Weights of a small transformer language model.
Architecture: learned and rotary positions, biases on query, key and value, normalized queries and keys.
MLP neurons of a small language model. Each row is named by its layer, matrix (gate and up: input weights; down: output weights) and neuron, and shows model dimensions 341-436. Each number is 128 + 32 x the weight over its row's rms, rounded and kept within 0 to 255. Numbers have three digits each. A neuron's up and down rows have the sign that makes its largest values positive.
A block is one neuron, or neurons of one layer that tend to fire together. Before each block is what it responds to, as a language model described it from the Wikipedia text at the highest values.

Evaluative or descriptive adjectives, often a word-piece completing them, in glosses, quotes or titles, e.g. beautiful, sweet, wild, wise, fair, Small.
L7.gate497:155141119124125117132095105157162113116099123151164058137080107193160124097111131142081125070126166097114131124146127101153117112132132090178219100141106144102124091161184076160155147129179111157140147121138119182150148138196125072089093156158130117077124163167176093108146163147069132083
L7.up497:165128165128145107185104106153070129126169103157132100122144144138112177151078168099087132151086172146082152114167127128178114133089168078157074078124145077099135135121099132186152071142106099197094118126181141128101133072125111103168079120086103162138099163113150133134160202132141107126
L7.down497:174090127118110157134136137145148101165127149097137154063121099124117139153115121077182083135122143129072143125122138133120134102122170160086102148109159089123143105099122104153056156084125100159163152082135094113124129117107151152147086100123092216113097092126141120124100099104132084171
L7.gate521:119113125186110110099091180165152087101153150161095107137137115126086173129135124135095132081099091110124106175060122097104100156085137138125115104116071144103102146103097076131153097122155165138050187103167167076070069070103133134166117115131113094095099153104099166120129150158113135163
L7.up521:165143095144132107146131032158135107098245163177108135113051089149102146146146097155163120105128134111091117098105100112139140128134142161130135148061153120109105130154107086087149130057125110145082116079092093129164114082142124167142138146121067082136140128084085158190139148126190137163
L7.down521:174105125164146153116113087148202097113118085155190110172105170105143088072161123121109118087138101164122112106086139147163131198098147151122189133136181070118178127167189127127097101086145172143072124088103090172144126072150135177176149151104099150123145170106061136145120147133153144093
L7.gate705:117125134146120160170074139149156098114103200097150121207137121146164131108075108178150128099095113207116097159096131108142167132058155084081117054143121183101168150095104167109145085108088106166124223145144072181128158105128120109171156080124115115115208134046140160140117101181164080137
L7.up705:113201163140167118113101130173099155158154163111168142161171103176123112106129118108059127152108098040159171138101125151130108197163148116143092101123172106123100166174100084158137073085119074152133158131147145143079090115180171128112179084093110176154140122138101101173172141116128092144
L7.down705:147141183200100115149121116114136170130136101117120144167106096079158130130109136135116081133109145110095127100123162136085110131150071100148120101125149080086146147128190131102130122098113087084150141133103125130091108088199156113118111142055173122091156134103098081191161139133083190099
L7.gate1330:102144156149132116129095102151115107128173125142094094080096108145171064112170146137101173134102147124107117181119158105109094113149065132128134137146073119160129079134147060091134106122064141133129128142100136107124130135046108113120103175121112074134110145158105092167167115103101135150
L7.up1330:134105127155177135168111112168143130171177119166117069121088077130172084126118146118122169150113120134107151095107134121128173130190146112105117157125145092122042132107169110161089119183111139177096122135128141078059151129105116088108099166141115103078107156088151074105134138105094126121
L7.down1330:128098139144094129162119134146096131138133096119150104125136125126125170125142137149144099116145121152122063136146160137170113126141118128163157146105082093145144083145103158159101089123097057155148101105106083104126041129160112194157102085091120142069052206108158104140173141083102127087

Day-of-week names and relative time words ending a time phrase, such as Thursday, Saturday, weekdays, year later, following season, that day.
L4.gate24:076153089131082180138105130111069141124087124145133120102152096135179154128153146102166128109108149156148131086097141072088123122071182152119121069131113117114065141094166158137159150059155178130155145106156159104124105124155148174153131123107139112128130120135112131140127131135095098128
L4.up24:152155136129138132100122061101127153147080111099172142179174073115132122181081131125156132112146147125130157122113144132127157183163158168142147085165126103174149110144131107132161116121103127096107172127091127135155101125170200131118099125072164136128172135138120108136125134152130108080
L4.down24:152141183123121151097096075130124146203085090085152076127102161099145136093142075102139157121158109154077130147093177114126173204113126126187104168092132114093188170134154117086123103118190129177167093134179174139109117082117175123151131115131121122143130165148130118108123114119099145081
L4.gate247:118124108119156092111192154133138163131156134129123095141126127120175151187182102119136170135154195134166192140117122119119114085159087114148166173111062169154177138116135178062157145124093148132084158132110185150153140127112139162138074083124149132110132127097168163113110145090120132146
L4.up247:113072067121093174122123158126164110089160142101125116221118128092141145169162217130163085139134160152115077118130145165097123150109147155150119074158122115099156120143175170114134132083092117102130147117130116142147137126062154182181126134113137153114167162171098115147129105161120153070
L4.down247:104144098135106128114149133106089043117111116115075144085188154128090135135111106080087133137151143114166153135063079125112116136156081123167103116136148106118118109180124084117105120139121138149119184131179128072094112128145165123043139118079157128145144098087105131071143145128132213127
L4.gate775:146198152085128106115102144094105128169118092133133158092092086054108135157097156118081165092104116204123125197110166101163191081144149139156196110113172094154153149165158133086167162183187163157160103164199147078113113155145131112106161227134058099138123120133120188127157148191118056116
L4.up775:131113137129092110142131117119130147116094130129095131104111129143077137169154127153109108104090084147135152160081115094162149082126164123156158143085131106095204081113142150123148113165090095135125159163212160069114142108054167127092117155125097103111146137165163096153110167100103160054
L4.down775:083167117135157116130167138144116144146155133158091155187095082129159129123163158098129044080169130158183142162119133106130114114081142166123098150141134107091189123160121091113130167131139117092199131150118094185092155117180118141157116089156114127132127194113150121093132136114120208053
L4.gate1224:101121099138052127112142134152116088119083135099164052203082143136177110196128160152161103097109145143171103117065157111134108156160118094118131075085101199154153161157110124156209109081136103141137174110205128140139091099120110156117115171100135178124083162116085113159125114097107168142
L4.up1224:069136097098107152105103135134118123160094115175136127115104161083173171163119105129137080162087142157151117075087094136072129175136096135123125047129140106179139120101109106139137156150131115119133131094164126175114129103118088121129105151074202054115133124123114138127151181113147130164
L4.down1224:113097078056117169130127141162115173145118128132191124111152116091131131198153141124124153099143130091121155104090123132113172155184135110151097082154138079159115147099149119153129138076101108135162133094184103131153126153148126120094149100031146151138144192168090159091136144081138064115

Tokens just before a date, time, number or score, such as "on", "at", table cell separators, colons and "'s", mostly in schedule, broadcast and table text.
L9.gate241:089087092118136124102110134073102079155147063112110142117118125136173129178093142157094128102117144107122091080098048135130106122145133168097130120144161126130101173112125136089190194107126127140159130072120173125105111149131114163101170180100105126098125111073063116154153160095088084108
L9.up241:147132075132071096153064178128066132197128156128078126062101146178147106144124134133095123067114138147105138074099132150120208136149111121115132122133142050126056104131120136135141214121132089092124138143060181132133140091116138153156138149138079135110168117118101121125119137147079131121
L9.down241:088111112096034090144073127125139142092105109121170187145144172163132144154099121205116135132117114142094167191113112152154174162152113177110123146134129177111127103127118111144154163067106100175170148092152131147142152153140170110114144164132132132106133148141065148106109157077133138123

Word piece right after a split-off initial F or f, as in F-ire, F-air, F-ree, f-ast, F-ort; more weakly, day numbers after month names.
L4.gate320:130141189112089080163139162166167121116078141103075120112130145112116194130053139101130193113114143148153127107102086154119207118141162139173179127064105133083127123113145141104146113141124186115158129144126130135115096107118112114148096092123146183130143103055101035150092161125112139093
L4.up320:152147107108167137156163161141120080164102135163155161106133140141109121131135063208152086081120103143117082125127107088165084153163102111141205129131061139203141119147127107160140127102071159155149160132107121070099102152169179113095167152116111105127151136118154159114128205094129126158
L4.down320:159174082139156132149174061189059123147124143110133150138135084163140111143124127152153115108108087164110106131143090140144125116120154119140223109119105088149166055138133098148136057122152081175091143139137094127100147134121078149162104135101117159107139065116081124169152141131114153152
L4.gate397:105076149144147099099165132065173129096112146139098129166132127149152164140110155176155136145162091040093107111099140145099174147124078129145150132142115136153157128131165147138205157152095127170161085113125102133082102157132147129128129146146126089108131156118089146157081141131049095102
L4.up397:083052170105136121141155131085147093138103134146153128101149084132154128103130088129154156127191115085091124114130123105081207138117159114171135104126154196118118120134174103101199128121080132119149112095153135076080157136041122107162141131178053099135151127063066104166119142098133117120
L4.down397:178082139151070096113116186117164157110128108052123083165117180141148166101107161104134135148073078139129076098155113124120131173100071099117178077122150089136061154117102126179110088141073168121111149155137084151113121089149102101147145128198108129142152115133038115153154155099136122129
L4.gate665:131161092162133128098151112141137129117148165151101085099128112127083144130135114153111114092118162136142160129094160138136131157114108145136204114117174126131112091109104198126172126174121095138122122084118128136111164096079083133131088085094142064120166153110114060173094071096143112134
L4.up665:087127151089074070158150164091168175178117149160178105129120116144153126171164147111152155160145152104141168087100182183138166143076157139158101149107173118140164120147131128140232111097137127156148117125151219086132123152119159126124126158097124141129142067119145135123164148146143173096
L4.down665:111086141085154146142165116145079127096099135136158119164088149120192141132131111069100107132110126137126133170161159162158108209124140108168126123120139106082137128119118148089117128083122119200124135103116151113107116078135098116107140164137137138100137157139160125142120086088172159104
L4.gate1042:107188154083181136150096095200150147158084144138161136107129129190128153132162137129186151076146066143122091138152204141128088155100133160125167128099121104144157085116055167157141094141121139175139154112130133139078155144170125117099114139121148138130112099172163138127130125161132105161
L4.up1042:126171104115109071088046129132160109183115178130137136117138067111117147128173016130133164146109123146136128144125111105108113133116136135160117143093122164206119096109137113056099084191100107130124144090216142082132110051149075076137119163134110090175145124114122148142127148125114079117
L4.down1042:114121113146129142198079103104130149130099100093179130103131094140083097182122151118097119142109136162069165119178130085116118195099110104110086119164119153094107184096157135169087104153116195113107123115102094093182167101070092160147198119138136098102132138117131116130174153151168130119